From a checkpoint of a small transformer trained on Wikipedia.
Size: 12 heads of 32, vocabulary 4096, 28.2M parameters.
Architecture: RMSNorm before each block, learned positions, untied embeddings.
Training: a variant of Adam for these matrices, 401M tokens, 12238 steps.
MLP neurons of a small language model. Each row is named by its layer, matrix (up: input weights; down: output weights) and neuron, and shows model dimensions 128-255. Each number is 50 + 15 x the weight over its row's rms, rounded and kept within 0 to 99.
After each neuron's rows, "fires after" lists the tokens most often just before its 100 highest values on Wikipedia text that the model never trained on.

L7.up753:39 56 47 40 56 85 35 51 56 71 50 39 73 55 64 27 67 43 40 75 24 54 59 56 40 37 56 34 41 39 54 17 45 47 43 57 47 50 60 51 47 51 29 67 72 44 43 42 61 45 71 43 39 80 56 69 55 61 47 42 46 62 36 85 63 36 45 70 61 30 53 31 43 50 47 61 55 38 42 40 38 50 51 34 55 88 68 69 52 50 41 58 49 54 79 29 50 67 49 52 34 67 44 60 69 42 22 72 48 94 55 92 43 57 23 70 51 55 63 75 55 47 42 29 18 52 56 42
L7.down753:58 41 46 49 45 28 78 61 51 41 53 69 35 55 42 65 35 62 05 45 60 39 42 46 55 67 44 32 64 54 56 68 60 24 51 33 64 62 46 51 64 49 62 48 44 42 40 77 69 44 47 51 75 43 50 31 34 50 55 40 52 55 56 64 19 76 63 33 46 48 62 22 51 25 53 58 68 72 34 54 45 35 48 53 37 08 39 44 54 52 44 41 51 30 20 51 54 47 62 27 75 32 46 42 45 67 68 25 58 46 58 47 74 46 69 21 35 48 37 33 45 56 73 63 58 44 51 41
fires after: " (", " ", "\n", "-", ")\n", "=="

L5.up1358:34 49 17 35 47 40 38 96 53 32 69 57 45 37 60 72 62 51 61 41 47 47 70 57 58 67 62 49 25 58 62 67 25 35 43 93 42 50 61 39 52 55 58 29 33 54 51 07 61 31 65 35 52 56 62 48 49 56 54 60 51 32 48 60 48 46 55 89 28 35 44 32 48 42 46 44 46 46 49 57 50 51 57 27 56 69 64 39 42 52 48 30 21 40 67 20 81 45 43 45 50 35 43 63 49 56 36 70 48 75 63 58 53 49 53 58 67 67 37 56 58 32 70 32 60 63 57 50
L5.down1358:53 51 45 37 45 28 54 38 43 47 28 48 51 33 24 45 60 37 68 31 54 37 43 53 66 59 26 50 52 77 28 43 57 46 66 60 32 37 58 66 54 54 53 45 40 74 53 59 35 66 30 30 65 68 37 48 67 56 42 64 51 41 89 42 91 60 57 41 34 57 49 60 60 33 60 64 62 32 74 40 55 50 58 45 69 54 14 53 43 53 38 31 62 61 38 58 24 40 41 72 54 40 50 46 52 57 54 47 17 59 47 20 43 36 66 39 71 43 69 62 76 43 59 31 67 25 54 55
fires after: " No", " St", " P", " C", " S", " R"

L5.up1229:31 49 26 27 39 99 27 55 43 85 70 31 55 63 48 39 66 36 41 50 37 65 61 28 42 28 48 41 60 67 63 66 52 68 37 35 60 56 35 38 44 35 46 54 72 25 60 56 68 40 76 40 71 33 60 52 81 51 31 38 64 47 49 45 30 41 61 86 35 20 51 51 26 51 38 37 31 67 57 46 46 34 50 59 53 52 61 73 44 90 51 58 75 31 48 29 53 51 51 34 52 50 57 63 72 47 25 69 70 55 50 55 81 59 13 42 40 48 44 59 60 24 34 65 48 58 50 46
L5.down1229:35 28 58 33 40 19 62 41 43 32 42 68 26 44 39 52 50 40 29 34 84 32 37 85 64 50 65 44 60 29 42 60 49 29 43 72 49 41 48 56 50 61 42 48 47 72 52 51 54 55 43 44 47 17 66 37 46 74 53 27 57 68 50 59 49 58 57 05 39 80 56 46 79 70 86 45 62 53 44 19 46 40 59 37 53 41 42 13 32 24 37 37 39 51 65 56 36 60 74 77 61 46 60 49 34 27 54 29 56 35 66 69 18 37 78 44 41 23 52 60 19 40 56 86 78 58 51 47
fires after: "==", "\n", "|", "\n\n", "===", "-"

L8.up860:31 61 22 58 61 80 66 78 49 44 68 51 59 50 56 64 67 60 55 44 20 65 80 62 35 42 38 45 56 49 51 39 49 68 31 69 56 60 80 38 41 69 35 49 70 37 69 24 60 38 73 39 63 63 59 31 55 40 13 68 71 41 67 60 63 58 88 87 64 65 44 61 50 48 28 30 63 58 36 74 65 51 50 32 61 73 69 64 52 36 74 57 36 47 62 41 64 42 67 48 53 53 37 66 56 44 39 99 29 70 26 78 54 61 46 42 48 58 58 48 56 38 52 56 36 52 57 70
L8.down860:72 48 82 39 44 75 50 37 48 37 50 59 34 86 41 50 33 43 30 58 62 48 38 45 60 55 59 33 60 75 62 66 55 28 36 85 80 46 30 76 44 41 39 47 35 80 54 91 51 44 24 42 25 29 71 55 44 79 68 23 43 30 51 42 57 29 40 33 43 38 78 38 50 39 66 60 30 35 43 36 34 22 59 49 43 32 34 61 42 65 64 58 31 76 33 44 46 26 54 36 22 51 48 65 35 53 59 14 52 52 43 39 44 38 53 48 61 63 32 93 52 37 54 55 46 36 40 51
fires after: ".", "==", "-", " (", ".\n\n"

L7.up1211:28 57 39 51 37 54 42 69 60 47 86 61 64 70 78 47 60 57 42 53 46 37 46 27 37 25 43 47 32 33 53 43 28 63 36 59 37 58 51 68 34 40 45 44 50 33 61 00 52 59 92 50 39 60 57 71 53 54 66 56 59 41 53 50 71 59 36 44 37 55 58 31 38 61 50 27 36 73 27 47 60 49 50 38 36 75 39 26 64 38 46 25 50 56 61 28 36 35 38 52 54 59 51 78 60 44 26 41 57 49 55 70 64 49 50 77 71 85 27 54 61 46 77 42 38 59 51 65
L7.down1211:81 39 58 20 58 51 70 65 53 67 62 58 35 41 43 71 61 36 64 47 58 52 83 63 50 57 67 21 64 67 63 80 49 45 73 85 54 38 59 37 51 42 48 64 40 56 62 57 29 22 38 62 62 28 48 38 45 67 47 46 89 63 36 41 45 43 67 34 71 31 44 59 55 86 75 68 43 61 71 32 58 20 64 53 39 44 49 90 48 42 54 47 63 55 49 30 41 51 48 71 54 51 47 32 33 66 70 67 40 30 55 40 17 54 22 50 19 15 30 52 29 42 62 54 60 19 23 33
fires after: " ", ","

L6.up189:53 65 24 47 49 73 36 44 56 43 71 56 48 44 50 00 23 46 60 50 32 30 52 35 51 81 53 50 30 25 37 62 42 71 65 86 51 40 49 69 48 45 48 54 39 43 61 46 62 74 53 38 48 35 46 54 51 55 61 46 51 62 36 23 28 24 49 53 26 39 50 44 47 32 51 42 28 46 49 57 33 65 67 43 51 40 86 32 37 69 22 61 54 84 58 40 46 40 34 57 40 58 55 41 42 47 53 22 30 55 69 62 44 27 55 69 40 54 26 71 20 23 56 29 49 40 38 54
L6.down189:61 57 35 47 64 77 39 71 54 77 59 42 53 52 41 45 58 55 41 63 27 52 60 27 19 71 37 36 67 37 37 58 65 44 47 49 54 24 41 37 57 58 59 67 49 33 44 36 34 76 50 30 60 41 58 59 35 41 48 47 43 33 61 57 68 56 52 66 61 25 59 44 48 86 75 60 37 37 51 30 44 46 31 60 53 36 55 43 54 64 48 51 59 30 40 56 50 57 79 31 61 79 46 36 42 47 31 83 35 28 58 29 50 45 55 73 52 68 53 75 52 16 53 60 42 57 49 43
fires after: " ", " |", " (", " on"

L6.up452:74 60 42 57 39 73 67 36 12 64 54 69 57 57 52 40 68 40 42 29 41 44 23 40 36 28 42 61 51 41 62 90 63 31 64 59 76 60 53 53 43 48 49 55 56 46 53 60 45 28 42 71 62 36 72 59 61 52 52 36 64 36 57 39 35 44 28 54 67 41 55 52 57 51 36 53 55 58 53 49 64 45 49 44 43 47 31 53 66 18 55 62 32 21 53 40 45 44 50 63 51 63 51 52 65 43 43 50 61 56 50 57 84 47 44 53 45 63 25 67 43 42 64 37 62 52 55 59
L6.down452:47 19 43 40 50 60 68 47 40 57 71 45 48 58 55 78 33 04 60 14 44 59 60 43 37 43 36 56 84 62 38 32 51 39 39 58 47 61 21 44 56 64 45 54 39 50 77 43 38 17 38 46 52 27 53 49 51 29 07 57 73 45 52 38 45 28 75 77 73 77 54 44 49 44 59 89 43 30 32 31 54 44 47 51 63 48 40 88 45 51 49 40 53 57 33 69 29 43 35 55 67 57 47 63 46 73 55 46 53 61 55 41 66 36 57 40 32 58 53 52 53 54 76 73 32 35 43 48
fires after: "0", "4", "5", "7", "1", "9"

L7.up730:28 27 64 63 70 61 40 61 18 60 40 41 48 54 68 36 58 33 64 37 62 78 58 52 61 19 72 44 12 04 70 71 46 48 36 46 50 51 33 46 46 44 29 34 56 43 44 42 57 46 56 50 61 49 50 77 61 43 37 62 50 37 29 71 39 39 63 69 79 55 31 49 28 55 44 43 40 24 57 63 39 40 45 47 87 66 62 27 70 45 16 35 49 53 35 29 43 50 20 53 47 48 58 63 83 18 28 52 46 58 57 58 83 28 32 77 70 47 48 57 36 47 24 26 28 51 37 70
L7.down730:41 83 47 50 51 38 68 78 62 60 54 33 25 33 59 44 54 65 77 55 48 20 37 61 65 60 53 77 72 62 57 46 39 77 46 33 50 39 46 68 47 63 55 32 42 42 17 43 61 56 56 51 60 71 45 68 26 49 91 32 28 46 47 54 44 35 50 59 29 53 60 30 88 45 38 43 73 56 51 61 47 64 73 56 48 48 36 62 33 65 66 53 49 73 55 61 74 49 85 36 30 38 48 42 39 54 60 39 85 63 40 63 32 66 45 48 40 29 58 43 59 48 43 37 76 61 58 33
fires after: " and", ",", ".", " wh", " ", " until"

L6.up855:38 50 49 46 51 99 51 72 27 99 43 42 40 44 43 37 24 71 57 72 47 27 52 41 63 48 42 61 50 52 72 35 31 36 49 38 61 53 45 56 42 47 28 51 56 45 48 55 47 68 55 64 59 40 59 50 25 67 42 40 54 56 46 40 72 52 34 80 78 43 51 65 48 49 46 72 71 62 25 19 44 55 64 44 56 79 58 60 62 46 65 77 31 52 51 28 68 39 62 45 40 59 44 67 55 57 32 80 25 21 57 83 34 53 60 36 39 54 75 68 48 51 56 40 65 61 70 63
L6.down855:44 61 59 35 63 48 37 42 56 43 30 75 70 31 39 50 44 47 56 61 65 26 57 70 26 55 40 19 80 68 45 46 35 69 44 70 25 48 31 65 54 43 43 27 50 36 56 40 52 63 72 71 43 34 38 45 72 42 52 85 64 36 26 57 49 35 17 43 67 51 26 60 49 47 76 54 65 56 63 82 64 60 60 33 76 41 42 40 38 58 55 53 29 57 36 68 47 50 49 47 52 63 29 25 44 50 61 39 38 42 60 51 48 32 40 49 46 69 46 55 40 65 55 23 49 49 76 56
fires after: " (", ".", "(", " "

L7.up1055:53 59 56 53 39 99 25 74 63 41 69 72 50 71 70 50 52 66 57 62 44 43 39 54 47 73 54 18 55 37 62 36 37 38 51 47 36 50 47 68 65 44 40 24 31 36 47 47 82 48 50 57 38 48 64 57 44 69 57 46 36 55 51 59 59 54 35 74 49 64 48 45 51 54 60 66 49 50 20 59 25 47 56 60 45 76 42 27 44 50 49 40 34 28 68 38 65 37 61 38 24 40 56 40 43 33 37 50 41 52 48 77 50 42 35 67 52 60 65 86 28 33 59 35 44 73 50 35
L7.down1055:63 41 89 52 42 46 62 44 51 83 43 17 35 49 57 43 35 34 34 50 63 64 48 61 54 52 40 60 69 27 56 31 75 71 48 43 67 38 65 39 37 71 46 57 45 75 56 89 39 47 47 50 46 32 50 48 54 38 59 31 58 58 46 42 60 54 35 50 58 44 58 67 45 67 53 49 32 35 39 29 59 28 71 43 63 45 38 48 34 57 54 86 63 71 66 28 53 65 45 44 48 47 56 15 62 70 82 54 49 58 51 37 32 31 58 48 31 38 54 71 65 62 48 38 50 44 65 60
fires after: " ", ",", " |"

L7.up195:32 55 75 56 55 77 50 36 50 69 53 52 61 45 69 55 50 53 55 67 51 58 36 42 56 45 78 37 23 66 48 58 26 32 58 72 49 72 75 43 55 34 39 52 55 50 61 52 80 58 49 33 55 57 61 44 51 71 36 57 48 47 33 45 51 50 48 59 57 82 45 24 48 56 33 55 61 55 55 51 57 84 60 33 58 59 68 60 68 62 65 84 45 56 52 34 62 43 55 54 68 43 50 76 51 56 29 92 32 56 86 99 39 36 45 69 40 25 59 91 38 34 33 28 37 50 55 56
L7.down195:65 44 52 64 47 47 49 45 44 23 73 44 68 28 26 43 62 54 70 46 54 18 76 47 48 84 44 70 61 43 48 64 36 57 35 54 41 43 43 79 31 41 61 18 34 64 52 38 64 52 59 58 55 38 35 31 51 56 39 75 18 64 52 33 61 36 50 26 41 59 32 43 55 43 34 52 47 49 68 72 35 53 64 32 57 59 56 35 20 49 51 63 60 54 48 45 44 56 29 58 35 51 44 49 47 40 23 57 99 53 56 48 51 85 62 42 61 45 44 35 42 59 57 49 61 37 70 52
fires after: " ", " (", " +"

L7.up1147:42 54 57 73 46 84 33 80 69 20 48 48 59 12 70 47 47 33 55 60 59 37 80 26 75 53 48 61 28 46 73 45 55 34 44 31 41 59 88 44 51 47 63 62 45 49 44 33 73 52 65 51 42 45 48 15 60 27 52 37 40 60 63 41 53 55 37 42 48 66 53 55 65 45 43 36 46 46 31 79 45 57 54 40 51 57 59 61 53 65 48 47 74 65 60 58 69 64 71 50 48 61 42 59 40 51 51 70 36 34 50 81 73 53 18 79 21 49 69 64 47 34 45 40 40 47 40 53
L7.down1147:51 64 60 43 46 57 67 80 60 81 58 66 61 54 41 59 49 68 58 34 67 44 47 51 54 71 70 61 51 19 57 56 44 88 54 67 46 44 40 68 35 33 49 60 29 40 48 38 23 18 40 68 48 54 77 59 36 23 28 62 54 47 36 07 56 82 34 26 68 34 46 52 32 72 42 44 51 45 74 29 69 29 72 43 55 63 44 65 45 26 65 56 27 50 40 40 58 41 49 36 44 51 51 48 45 51 59 58 32 50 68 52 44 25 66 42 58 48 56 46 49 39 74 94 53 78 74 40
fires after: " ", " (", " |"

L7.up1503:27 52 16 47 52 86 35 78 53 26 71 77 51 52 77 54 57 33 51 51 58 74 83 34 37 48 42 62 50 63 53 38 54 35 44 51 58 48 48 45 61 64 30 59 50 34 57 35 37 34 81 55 52 68 58 47 56 53 40 69 75 51 48 53 61 36 36 76 42 48 57 35 36 37 58 40 43 59 52 63 71 50 45 54 50 54 34 51 38 42 61 36 42 75 43 34 35 48 53 39 35 44 38 64 69 33 38 50 31 49 38 83 67 39 43 51 48 45 41 44 58 34 55 49 54 73 41 62
L7.down1503:53 38 35 37 60 21 41 45 60 54 68 58 38 43 26 32 54 50 26 58 35 39 42 55 62 61 73 50 44 49 42 95 59 44 37 63 57 47 40 48 17 62 32 35 51 47 64 27 59 35 59 34 63 44 59 33 38 49 46 35 52 40 25 40 43 74 74 30 61 60 45 72 47 94 41 50 62 25 51 68 76 31 69 66 50 53 66 55 55 34 55 39 37 38 66 30 45 40 68 39 35 44 46 58 44 43 49 61 22 43 75 48 30 31 41 50 62 30 46 58 62 63 48 57 26 32 36 27
fires after: ".", ".\n\n"

L7.up194:60 48 42 39 56 75 64 58 52 18 57 61 63 40 61 68 53 65 61 52 15 60 65 44 35 47 58 53 32 60 46 55 34 51 42 48 46 64 60 39 29 48 17 42 62 24 30 42 51 37 63 26 60 51 38 47 71 55 46 57 55 28 28 43 76 56 44 77 61 51 06 50 34 44 30 49 85 59 50 55 72 57 36 57 68 56 53 55 56 45 59 48 58 11 49 51 70 28 44 76 44 50 55 47 59 57 25 70 64 70 48 52 34 53 37 74 63 45 29 57 50 38 63 39 55 59 45 34
L7.down194:34 52 64 39 49 29 27 40 35 46 46 38 55 47 34 39 49 47 30 68 58 53 24 42 40 51 69 54 71 49 71 46 70 45 51 42 51 51 17 55 81 69 51 35 38 42 53 35 30 38 41 64 64 45 48 35 33 56 58 40 50 55 64 61 28 44 52 15 49 36 68 44 61 51 81 44 53 51 54 57 47 30 76 52 67 35 42 39 42 44 38 46 33 61 72 46 55 40 42 47 40 67 44 54 44 42 67 43 51 35 56 70 68 54 58 44 39 52 63 50 56 38 75 42 40 44 67 60
fires after: ".", " is", " was", " a", ".\n\n", "The"

L7.up668:43 67 38 56 60 41 52 66 52 45 61 44 52 50 71 83 37 52 63 35 36 56 61 55 71 47 67 45 38 70 72 67 72 54 31 67 49 64 78 54 39 44 48 49 60 40 43 08 70 46 47 65 59 46 48 69 92 67 43 44 74 51 51 48 48 53 47 45 55 52 35 59 48 51 33 41 32 50 66 29 54 61 41 52 54 32 82 54 54 40 42 44 38 57 43 29 54 37 45 36 29 42 64 37 56 25 45 33 55 49 53 72 81 35 33 52 49 58 12 31 50 50 38 49 52 79 46 40
L7.down668:41 48 45 47 57 61 47 67 41 60 37 37 58 46 43 49 48 44 90 65 31 28 30 42 37 51 69 55 71 28 46 56 51 27 41 39 61 44 20 68 53 88 71 48 50 56 29 40 33 87 71 58 26 44 27 55 48 55 18 39 62 45 27 37 51 45 36 68 49 39 51 42 40 24 46 38 91 28 49 64 47 60 58 62 71 52 50 40 37 47 35 60 59 38 71 60 57 49 54 52 44 32 51 27 64 61 52 79 38 43 69 42 37 65 43 59 05 42 64 33 37 57 63 34 85 25 47 59
fires after: ".", " ", ","

L5.up720:24 43 17 50 52 80 35 78 56 57 54 66 49 63 50 59 87 53 54 47 42 55 74 51 41 43 50 38 28 73 63 62 26 48 47 63 44 45 52 26 75 47 43 38 57 75 50 07 66 49 65 45 56 42 47 34 63 73 38 53 47 54 42 54 60 51 54 99 40 45 55 45 51 44 63 32 67 47 28 64 30 52 45 33 71 55 55 63 56 57 57 37 34 27 80 40 71 48 45 36 59 46 51 49 54 41 44 51 32 51 60 57 60 60 47 48 67 78 66 51 45 31 39 03 59 55 46 54
L5.down720:31 63 63 57 41 32 79 43 48 36 35 43 50 26 38 36 49 39 89 40 54 45 45 55 47 75 29 48 53 60 46 35 65 54 67 57 50 41 63 38 63 47 53 40 36 53 62 35 46 87 30 38 50 63 44 57 64 58 14 55 46 43 80 22 78 44 51 36 42 34 44 52 44 28 55 74 74 31 78 52 63 34 50 30 51 58 44 46 47 65 44 34 71 59 52 55 35 52 28 55 59 43 34 53 56 53 66 49 38 62 54 11 34 58 71 49 64 43 68 46 66 44 53 28 89 48 67 45
fires after: " No", " St", " Vol", " S", " Dr", " K"

L6.up166:69 38 41 66 66 92 42 37 62 61 61 35 48 44 51 61 36 58 40 62 51 46 55 56 58 60 36 47 35 70 58 33 29 62 55 35 50 47 79 55 41 44 45 47 45 59 42 31 82 51 63 39 38 58 49 33 56 67 43 33 29 54 66 37 51 55 38 86 45 42 66 30 54 46 72 31 27 43 40 48 43 63 43 49 24 69 75 42 54 58 51 35 61 65 29 59 71 50 43 65 27 48 51 78 60 57 37 63 10 73 94 54 65 27 39 59 36 33 36 99 52 39 20 43 48 65 44 37
L6.down166:23 55 30 26 69 87 64 65 41 80 41 57 77 48 31 75 50 49 73 66 38 30 84 30 43 54 52 37 62 43 53 21 35 65 60 52 32 24 39 81 42 44 76 45 45 59 38 37 74 45 65 45 54 53 31 32 22 37 39 49 68 21 41 38 27 30 24 41 49 36 45 45 43 77 54 37 61 49 79 35 64 66 65 61 58 25 48 36 62 49 57 49 45 49 39 60 17 41 54 48 67 62 42 22 31 56 54 40 52 39 29 48 66 50 41 61 67 36 54 40 68 38 45 46 54 52 43 46
fires after: " ", " (", " |", " S", " Ref"

L7.up1527:28 33 39 51 40 68 48 91 33 50 53 63 53 41 48 44 54 51 53 44 54 84 74 50 55 41 45 63 72 21 68 56 69 47 60 76 60 61 62 63 70 40 51 44 74 52 34 66 72 55 15 49 55 29 38 52 53 41 50 32 65 51 46 39 55 80 32 50 46 51 64 59 48 45 34 25 28 77 71 63 56 61 23 31 58 37 43 57 60 35 75 51 70 57 29 43 64 72 34 43 34 64 52 67 51 33 63 57 57 58 82 57 80 80 28 59 75 42 13 64 57 42 64 20 47 66 42 59
L7.down1527:59 33 47 90 32 57 29 49 59 59 58 43 49 59 18 44 12 60 30 59 63 42 21 47 29 38 55 70 39 72 45 50 25 61 37 78 71 54 92 56 57 53 42 60 55 43 53 71 47 65 50 19 37 46 57 46 64 34 66 61 21 62 54 55 50 22 56 59 47 40 46 40 57 41 36 32 42 56 53 45 53 47 55 57 42 44 72 56 40 76 31 61 20 36 45 26 63 45 51 38 88 44 46 48 42 46 35 62 23 73 39 48 29 50 55 50 32 37 69 33 44 49 43 59 51 46 44 47
fires after: " ", ".", "On", " ("

L6.up157:15 33 19 50 49 52 50 73 33 39 48 44 51 53 47 59 49 56 77 30 22 45 78 44 23 55 52 63 32 37 85 43 56 44 54 41 47 56 58 46 89 52 39 24 31 42 47 16 45 15 45 55 35 33 45 60 56 29 43 22 55 40 42 20 47 85 43 52 52 34 44 40 31 52 68 63 17 67 35 40 70 45 58 51 53 80 63 34 45 48 33 71 14 70 50 08 40 51 31 49 60 39 57 46 56 43 32 41 55 66 45 83 47 60 33 70 56 68 41 58 14 43 69 57 65 41 62 61
L6.down157:56 66 46 63 44 64 47 48 75 37 67 49 35 49 50 62 93 43 65 60 47 69 46 72 27 64 50 90 69 55 23 52 51 71 43 74 50 52 50 67 49 67 71 63 64 51 64 50 40 46 30 72 70 55 58 52 31 52 65 50 37 55 28 75 58 57 51 35 35 31 35 59 80 64 16 32 52 56 65 52 56 50 71 70 41 46 55 38 49 68 51 41 66 13 46 68 82 44 58 77 24 13 52 37 42 41 76 61 69 39 48 18 78 48 54 33 46 76 51 66 63 54 53 24 67 49 56 50
fires after: " ", ".", " Mc"

L6.up1273:50 61 37 37 51 71 52 40 40 58 65 43 53 47 44 65 50 50 67 67 36 58 47 52 32 24 36 53 43 93 46 42 72 29 43 60 42 72 36 46 37 64 40 61 68 79 64 33 57 65 63 54 91 62 44 75 66 70 32 52 73 42 37 78 39 39 44 63 56 27 38 32 58 55 58 65 68 54 73 37 65 48 49 36 63 99 43 31 62 41 51 39 57 29 57 43 59 48 43 50 43 58 42 66 70 47 44 54 30 39 35 65 68 49 46 41 49 51 79 66 37 35 24 78 66 45 32 58
L6.down1273:47 51 57 62 48 42 42 61 64 57 61 70 46 55 52 48 43 35 19 43 69 67 53 48 76 72 72 72 56 22 71 79 50 47 33 47 66 46 49 37 53 58 36 44 05 58 97 64 60 48 43 62 33 60 35 50 32 55 44 40 31 37 41 52 68 37 54 41 63 47 55 55 75 38 52 62 34 37 15 36 45 45 46 43 38 61 30 42 39 45 47 71 34 30 32 62 77 28 51 31 18 57 47 26 38 41 33 33 74 50 61 47 79 48 68 66 39 64 50 68 62 35 59 28 50 62 60 64
fires after: "==", "-", "B", "5", "G"

L7.up1076:22 56 52 57 62 63 34 92 65 70 54 69 59 63 81 59 34 61 60 43 51 41 67 21 42 21 85 42 46 46 58 49 55 47 23 79 48 55 50 98 58 54 60 61 69 25 36 30 56 43 76 66 60 41 43 75 57 58 51 59 56 61 56 72 73 49 40 65 45 59 58 25 40 55 48 40 40 56 41 54 27 50 52 50 46 64 38 48 61 31 37 50 46 59 40 42 43 30 50 62 43 40 54 53 42 18 44 33 58 42 55 76 90 45 31 52 60 56 54 36 47 66 60 22 44 47 60 41
L7.down1076:48 50 49 18 50 35 70 61 38 60 40 32 34 55 55 34 57 68 70 74 47 29 45 76 38 75 46 48 55 33 58 42 38 53 37 36 61 33 48 69 58 63 63 49 25 47 57 65 49 71 55 57 56 44 35 67 29 56 49 28 80 47 17 40 28 45 62 45 37 24 42 57 47 49 56 57 50 24 57 28 64 43 81 55 29 43 61 62 62 51 45 57 45 42 62 25 31 52 58 46 54 58 55 13 47 75 68 77 52 45 49 49 06 54 59 55 10 42 50 62 58 59 42 65 93 48 51 62
fires after: " ", ",", ".", " and"

L8.up1369:42 42 61 34 46 38 50 86 44 54 50 52 54 27 54 83 63 51 55 52 44 48 69 65 83 60 46 30 59 46 76 56 65 38 60 34 56 59 81 23 54 55 54 57 39 49 60 28 42 52 34 43 66 39 60 30 75 34 39 63 53 34 32 38 49 56 43 70 57 40 49 49 57 63 34 58 64 42 67 17 54 57 53 68 67 44 75 59 39 60 61 38 35 40 27 53 58 62 40 53 94 44 40 17 49 64 58 64 71 67 59 46 70 65 53 38 49 30 30 50 12 37 51 48 62 71 57 60
L8.down1369:42 48 31 66 56 57 23 17 64 41 51 59 48 49 37 43 50 46 75 46 61 44 29 63 39 40 64 73 35 40 35 55 45 46 43 56 44 68 48 58 58 72 42 35 56 49 50 62 54 24 37 54 66 76 31 45 45 37 61 58 59 64 72 53 56 51 57 41 43 65 59 43 57 27 51 31 48 81 52 65 47 58 50 21 59 34 20 38 42 42 30 34 64 34 63 37 52 50 34 49 25 34 53 79 49 51 40 16 44 55 73 46 50 33 38 58 48 65 67 44 64 61 49 44 48 27 35 31
fires after: ".", " p", " b", " B", " ", " h"

L7.up539:66 44 70 36 49 63 53 50 15 36 35 54 43 65 38 65 52 47 56 17 48 68 35 45 53 24 46 52 84 45 72 90 62 40 63 23 56 74 58 56 66 36 36 49 70 56 58 71 77 65 46 57 65 24 49 63 56 60 30 55 57 51 60 59 53 22 44 56 52 49 74 57 48 36 30 35 46 56 72 36 68 49 52 56 35 58 58 53 63 53 66 58 54 48 40 54 48 36 52 33 40 28 59 38 66 26 58 72 62 45 57 49 45 67 45 58 48 58 56 48 52 44 64 49 68 54 69 52
L7.down539:64 37 47 20 65 93 54 46 39 48 61 33 53 44 57 44 51 30 44 31 30 44 47 48 39 54 51 34 25 41 44 57 40 44 34 39 43 31 58 64 43 56 47 50 12 57 48 45 45 33 54 57 49 53 53 21 53 55 49 57 46 44 48 42 56 75 38 45 67 25 44 66 53 54 32 59 57 27 41 49 42 24 45 48 64 21 46 55 50 78 51 44 39 60 41 33 48 22 63 69 68 76 44 51 58 60 34 38 33 48 45 47 83 61 14 50 25 43 52 35 56 43 62 37 71 39 44 71
fires after: ".", "0", "5"

L8.up977:34 34 33 46 40 77 45 92 50 58 68 49 58 39 82 32 25 32 89 43 66 62 58 50 42 20 49 59 40 11 48 41 43 39 50 61 54 70 56 59 55 44 31 22 38 41 44 62 48 22 57 64 41 40 52 53 50 38 62 61 45 59 61 31 63 60 43 57 64 65 57 46 53 54 52 37 62 54 53 71 60 33 41 46 29 58 47 27 89 77 58 57 19 64 22 42 61 60 25 50 44 61 40 56 50 19 37 61 37 15 47 72 68 68 47 53 57 46 78 53 44 55 62 31 41 68 65 54
L8.down977:45 61 64 18 59 40 64 58 76 65 53 42 51 59 40 67 59 48 70 33 78 56 53 54 61 65 40 27 58 61 61 35 55 69 50 80 40 36 84 74 33 44 51 77 47 58 42 54 76 47 18 54 78 59 52 55 58 67 60 35 50 38 33 65 45 57 48 44 31 47 81 29 65 67 42 60 56 22 61 32 74 36 71 57 37 37 54 77 23 48 49 21 52 32 56 40 45 50 58 47 72 60 56 42 23 58 59 55 48 26 55 42 33 23 56 36 33 55 43 53 35 35 40 27 74 53 69 46
fires after: " ", ",", "17", "12", "1", "20"

L6.up1275:80 47 32 60 51 60 42 58 48 63 91 24 52 63 67 72 52 19 56 44 49 54 66 47 53 78 53 65 38 45 52 56 43 69 59 64 49 43 65 56 45 40 42 44 28 42 22 21 59 50 47 31 61 62 40 44 62 50 63 41 40 47 56 54 74 62 43 52 41 30 63 42 64 42 43 29 28 58 57 63 59 63 58 42 28 46 58 58 51 40 57 41 55 22 63 38 62 35 27 34 66 61 55 62 61 44 43 56 57 59 87 44 45 52 06 74 36 47 52 53 37 18 55 44 49 64 48 63
L6.down1275:40 53 41 42 65 28 47 79 56 59 57 39 77 58 31 61 33 67 59 60 32 39 77 57 49 69 49 35 91 72 37 64 41 63 63 53 36 35 65 66 71 44 53 21 51 50 47 26 73 56 69 27 40 28 53 29 36 52 52 64 43 40 69 30 46 28 41 62 48 30 42 45 63 79 38 58 71 35 60 47 34 45 51 55 64 54 50 45 27 50 42 62 52 53 30 56 35 28 74 32 36 74 43 36 56 49 45 38 46 39 75 36 74 63 92 60 53 48 49 70 52 32 33 55 50 58 46 64
fires after: " ", " (", " +", " |", ":", "."